From a checkpoint of a small transformer trained on Wikipedia.
Size: 12 layers, 5 heads of 32 (1 for keys and values), MLP 640 SwiGLU, 4.77M parameters.
Architecture: RMSNorm before each block, rotary positions, biases.
MLP neurons of a small language model. Each row is named by its layer, matrix (gate and up: input weights) and neuron, and shows model dimensions 0-127. Each number is 500 + 50 x the weight over its row's rms, rounded and kept within 0 to 999. Numbers have three digits each. A neuron's up and down rows have the sign that makes its largest values positive.
After each neuron's rows, "fires after" lists the tokens most often just before its 100 highest values on Wikipedia text that the model never trained on.

L5.gate214:493511429546460483470493520567478440460484518463594552485485562527556414432468496540473542457502546536448499510447566439521425572477516523514604488499640551512408476586588478455507454539519474546580542534549395401525560496514453556442505518465420575503406510327561491444451451511432487527503490540489614507408467467570561478485508625555472484484467473510481436485482540509378505471545
L5.up214:508427544463432467515435426506534496489560483532478413516446591525543515507494549507538541442547452503472453431551520484430374518467473481557512471491462505387435515523440503367459452501426454448463500487455435452517395547453572466425519553530536546561599499526481540447421495463533505460528489467548518516566494570547573525497396487499523506505473535451462418359466466439541535388485
fires after: " S", "\\", "s", " An", "A", "S"

L3.gate508:356480574462525500538456547519514519474491559486453501547550480528452457537602475511586472534553529553517544500612412470472519501469491573519539514543589537450486450565437518503512498387523490461594378437516515543480417452517468525496467458561466523497516521398536478467529569543576408455391531535575561486493489595425534538516583422658490531454460495544470573543455503524435525498510
L3.up508:552486491442558436565503467563506524429533501490548447504425445509487550613421481469476527496553530472536422456499525551490536513477543471570571542507515525419520482452427455482576571429506440510500508512531486536455529561505549497478487509649516479448420495534487530589490540536451511385528485489532467512581495500450458474536405534503560597574516506511495598383440497558503480520511
fires after: " M", " ex", " Ch", " m", "M", " f"

L5.gate357:394498519488467513475572575557497572475464592578535535485515546409460531435340421406509474447482532548475475503461498478454524478446561437540533416590608534532519514542480537520520469489462535520513565516525470469551483518445506558540452478601533525480479415521613555479565550527457453559411526566420520433480580492432420453526494443359513543528538499617412485513535475552538465501550
L5.up357:416479477533579555497506421482421521509485477449488490422443604499469434514526521394490445536467614422529392560520528534529476462508531515499501500525568479411562520529520460551483472627480400526507502524462506539612524598498542458479499503553561534477503441517594569550547514488436440517505523557557526470386482437527533511456463513429462547587514382578465569500444559497586446454432
fires after: " st", "st", " w", "w", " St", " f"

L6.gate247:415447389569494512473465450448537556480440503567494498535461479560474555453520506314558414567568462419495543482507372469552428501524423452416515414489468468547470544560514473463540447520521550515529548464554419536496618501536501550560394489476475526569462518507480514516518543495484481477452491459492486559488504566522550494557520559523464463474527386513502439515521497517553458544548
L6.up247:400522553564547473409503491544497487542412460500500567422439506500474412554491500539637498560470410562476462463526542487617501541436511427589583491564460475477522535427596439482466477488497452491511478529524477447521457482456413533398471500485463550566543575516490455474594438427488482483490486408524557653470427548520465436491530459500489463424493488527519541598462491603472486514461
fires after: "b", "'", " Ab", " b", " B", "h"

L8.gate109:471492485455525507458496446510579495484476525501487420514481527529514555568461473558481631519494552488579523459524577436620511538532463426549514485563534487481578490525533435499500529393593469504526450556554496459487488495546502478499454438551467508493478421429443519543544522461484568445579516493480423407586512462380476560553420511489462459544593496463473551424634568485542416437458
L8.up109:420549579527507449409476488535492540491513506495446458533521543587397479471510478548496461481578524557550467574567612477519567583477484463570505595579446486570501549492560452552465465527533492566380481525481506446488416597530579454471413584499406510432539564524488488493593512503481497513520540383460528532536564499496453471436570583473441490508491525480576544531435477484502533500475
fires after: "\n", "s", "Career", " career"

L5.gate556:383397488541557510531523533547562598492444494527565394522531524549488563570570531469503500499543489588438570499462489474497447504511482498580525503401616524462420463519512559513550510426516605547658445431537412457448581461497503514477487518518502496525428471484492432480503567509485483579548482546475467528469477436430521483502601504556465444441459525582477430444537534427513521475464
L5.up556:546516524460396531359455470545499548546450412490494523591495579473506547556495537545531453557545514533538566564495495490411477514464521439605563582483439486539462445439544509470440436515470490512600462578479400521478538572537538505453431475614520491440534550472472535469487454404482568435528462467425489519449435574519522463471562474457457555506475492568507447415490476500495549511498
fires after: "z", "y", "i", " M", " Ch", " S"

L3.gate360:496409518512476546478528412494537532509487451461487502559503413442518481410573440629543491538446512504485536566588541593471480451517400459549627389458587500461444508548502547532540476528489480515434479459454468504502525479452591447510488569547425519479510434540488494532478551417474522571449452569494549484396527532389429522507452538482409573491591483481557556533414506484530532460413
L3.up360:416451484530550421595524511492488553521459446504462535497446446523531499513374465478491566495426450526505504496545612568572464509494538545529538474476443521482542400551486411515449577520483479519505490388513489441474550512507458552480469489597480467458463507479483460484406467573516541553573535509467454681547483470393522530498515529433456469469519457542541534501507509577473527472433
fires after: "n", "man", "j", "it"

L9.gate317:544494554547451439587466510527533538565444458497597485547491542471446514457486419514484506426555451489412410499505486565490438419467545479600475471484457473492501488572547496450402397464508433451517426467437439439576465505501374556444522461541492498569450563487533459519405551447469447498527493446471520454505468389520462493524548443556502477520426511439617417586513506539488520447437
L9.up317:525441495464464481487527569471500429649523490512487525455583594484561514425441463531595495502518423527536451466484485477571500475545520519650382607511469510471523475527521424492517484499480464513524457488516443454558437398476440414566467454422469523551506444422373459546513563503526445416561433464543468512456484459484529477508572450469557524482389505546465454453475458475461510490438
fires after: "o", "ex", "cu", " in", "u", "hi"

L5.gate278:437497489455397476444553424585433538561523515537437503508542470523472602530565494374486530512604536384555551534549446443510458464455409540498441502483397461586508477503526510464502504471471539552508569480475489590595489497498515540506452434463482452492443458433522570517489490469440481474415540542559468397491393497465450653459463479486463430471488535498434406561490519475484584546477
L5.up278:478430568465473604474430498493453457445407433492500540407560519516466485532490508449415538561484465446542450507470482474505510472435446487468486431486494481504498526453374495470554532539519572503468486586605412434461567463490551420504538418499408553558547518487499573547463431492439522447427516584529538507493483505472491493423536551579444544465410530330506445398438454470461517505475
fires after: "y", "o", "l", " He", "h"

L3.gate153:438519541567499412501558527473468494535452508420568501511458554490618444535499515436515504521483478475469612602525422432516480468491444572595525517462505484455453509534487403538553503567460528507463527474478555420566542525459487442382549488488405400586487514544533493502450469477524420543451469488454410479476475483431459497424570477476445513418452471530468588459567456564484504606562
L3.up153:436530465522554494490565494477431452525585529498575486577485509487502619474423498447533567510378508412533435487531506529460450466469533488520502472429559436445545473514560515457455543533429506522549461595491456544471534458540382492452546557568507526459400516521440518522418446574508528515479542586480550464402574496425474484504554544505505518528509557522407533495514586488554468464523
fires after: " Go", "L", "le", "lect", "min", "ci"

L6.gate161:540530485560518513439520443423496474485506574544523434562481518459642474498456401563475466447541496472501412609564530527389488584502539510440566503511545562472500464525451490489505499519516400471502511555534464599487498421502423499511455561449471496426419444480502558389572488547532458388479499450483579513467575549473473517506469475546520430475509488531529563547504412526520527541480
L6.up161:549459469438522521482534516510443501463499558557498468460514472494531496556574554550550556519426519588488482580545545401509453463538447527427500517492422576399470542544545503553542601533565463432611538476482577502514475569517548538568484538417550480451568469568551502497437409493569490493528532461508507583544475461469580513513480588493482472416557505505571404523476503475405549434450
fires after: "s", "t", " con", " Con"

L5.gate63:507563543479555370525416515528416591482497432502602543571512477488611527508510441524541510464561444564487529493546487554449458503438568425541463394492557520477454540544563481468417544454557491495402566542538445478534426468494541493422444499543548423623503453562568459526530541500422502485506485527528468440579483535488480476542581499619505501552480539566467482511544455477544564488534
L5.up63:445572579534520556618506439566524474513553457531500526506511525404570459528444449490414510544458537417537509494494483492495470541447520439537456505429401435511488500506484473555424525466488447496492485488333570486549507425501502464420469586528478544518462603478414496566545511558546543439467481429521525552569462460445500444514500406632472421554496507471491496632436501472481430431548
fires after: " con", " in", "-", " p", "p", "cu"

L6.gate285:446473528595422521520499456552510427530515556445451430530543561441441507595532507475471487485448492465499524560431526505564504462440523426479574511428540515395520592569576527460567518412431528466542509534528440444580496417486535519552459501427478498532516530429483458536459525544521418502507512440371499473468481475528524574518528525541503460522555463498521493462552489596531545571533
L6.up285:433474542522538508468412448423504458502512392488423517431475487438482474537541591478502534572489540519538481488588518468500537516397545537516438505574532482500461579429501554522463409471534483557517499485497385540457426599560510504524513427474360569525536527567497547437487606623492402505501520487550484471552483643481471460494543479481504443496509558414552442540565511480651483516422
fires after: "s", "S", " S", "\n"

L3.gate567:494403479501451475447456433474469524419388583574544560527532422563538520505436528449486510483478537486538601482549572409426421500415467446398524534616510516485498514495524465469600515536549449478545535532585504507513511493439506581562472469579494536560467581576458431495491478486535673542509441588437516509491471528545525475493538564467480435451535567414564483442559515384497492481501
L3.up567:452508491572544437547557538491565452528535541448514591464476383502546431356516515471493541537541491495535534570446515567509445548491445447439518616520556504493504593420457546542503435438468566530454441528511483486456485450468443488525514531561512591435466459566482523535565491496546497589497640508498531534548455519501415522624429511558502530435533491432530432508510500587435492476512
fires after: " Ba", " b", " B", " ", "p", "ba"

L5.gate580:501459568584461463540471478575547491510408484539473395493393543496421535520510543545437403472629529508532501587509496467532545513490450528534553438482529411524509504509417542501518440464505560586529534416489464523460495581494430490571389411527533500523530518423531521507515534485531474435501537515450540433514513510468503527419510569401417521405482545490463515487526443488527515604597
L5.up580:495540406508555496540467506529580419425535519424390531503404435524569557517525569517527454494542496504518490513456488346569463558457508593509489449480428525455512531574449485407543490445533543496485469503460430540473523535409504483400558457466392478510508627582500434496409405492508483466481535521500515495509531393456470491498459556535498540460586448436463452394480534526589461540454
fires after: "o", "y", " h", "ne", " H", "h"

L8.gate21:573510399480506497486485418531545549559535549574510490460399444515451527490543492414483570531484458491496426414455523469442505560506531493436556421506537456449478542427503489499480516513522497489519471464504529483504514481436517556454477506523547468448553526568504501427473552604576479527611494463430439491501550573440507413511611530585583495550610407577514410559511444524451582482561
L8.up21:462549422586508624455514526540482458467446490569607472479449504475480503582591505411536545449482618509494469546517441493508427465450560511475471385533500523491460501498444446443462517575535510480490505477528547431537591538489536458507465522492496529533411553447492464629471437431523451565529490440419519514624533532497477442512495551602575552508501407511555541506583491484460593547531
fires after: " ", " of", ":"

L8.gate7:476516507504578509511548498492508563491502444589458486429534494527483575590488500529636510520495482538425523584426577492537508543460527438484492465549441434483445614464405425558453402573517505499525511496548541462527470467441480458417484447556450519528462546520541559475516527511489481549540490484495538470526416492444489499464525492619528469485547490501512383483507470507502613397506
L8.up7:491552532460558571542569516419527514509530513464488415521449592469535568482472586471523438540539510437512466458437499480592494472443544478462444468516449479523480515545465513513404475473517496543413562533542546498565550509566529375442571571507532450473411491507459497538505488553436513514474487484446545481575486538472408487526499550546560492487480426535511507449469452414380504404545
fires after: " ", "s"

L8.gate451:577518481588532562478506512430496398462549486427433525442408565505479468558520496471551532470489548445487514580527459557570514577527518514454518589546531496468555585609504366524434460522492455564534528485537570581446413593475540504474453498430558452542565552448501485537437528530401483447460455454506462490533555616463465490526511478477500437526604521564514495551532437500437531551475
L8.up451:546536571548500588626492507451525493514466538540455444472471521490514545568544472480432472487499455458559360461559509584459527600539537467500533517342513486498472518482433575423472531470500411512460464612500487492562535529498546542617529504546506504445505448509489534523469465499614442469583436480459443551521470477475515421465500559561534404508600472522495547504512480542541476496484
fires after: " ", "s", "ite", "ur", "er", " V"

L3.gate234:439455387510515480533579517612683588541465499475473451585527456459466487495453485526454529435425470466524464542543440569482378492491519365491629509462538508441462466581476465476467448524500442522529497532515452493541523472516553549413506460572516511460455486508458525468442479543455554484448511535462510572479501499393503535547507510563467494549562401502476484564486450550533420504418
L3.up234:501505585484517571583472481469465454409467480490474445585506438529530563433518461506503448487458511519499556423486498516431418528513509522552421568498537550539497504578499470430438464441541530595476533512553487459480467562590500534540436468509483467540473527617412549489417522490448532538544496435476483531588560499525517411563476521534441429634472593417446497490620494506486452452448
fires after: "it", "g", "un", "ment", "n", "or"

L5.gate189:438563526502428462570489525552617505529439513551586415576494545474462479516421517430348524467497501482437465506548472452480478479520434491455488444480494511450483460497501513517531559581537524557514401510481399530607532555491514570476466429534471571528501428567575489406529517517519461521479479492528488447447505551400529468537506438445499506527566489453496485499522472574528416483540
L5.up189:485477491483504527504490538532439549519472538537445550432495615472561549521530484476460449511439518402539483454461469529433389476551522582504538482493442510450565514511414474520531464518474523440488485434556492458500424637461455521520557421465631508460518425530441394521519548517433543544500487559434490511473514516512550435502418500485563377479504515436461514505497540450478532468629
fires after: " the", " =", "th", " is", " st", "w"

L6.gate84:498501566519515545520450528487501534452492436484530559581529501567527410628409508515580506504506454462508462614425492508557526559498563515525519449489471525421488503542490315489544444543440445494424529469569481462533516536485460465445491519553497567513423520495415479496472481604476479439474462459487542466466426484365505487554548431556509534428483458486501523496495565558552561550461
L6.up84:556508416527628606539492512436487552388517546467421525521498515530559464504466450531452505457427445460568428455584431510467467531453577489575451440453501463494477537401461487438512574474457487523517542526484472468581565548498549581522533509460562496385516531551508539545482579562489501548553506493466424524446515594452510433475494482556474473596544520635469490588571479408448460476486
fires after: " ", " p", "s", "er", "-", "l"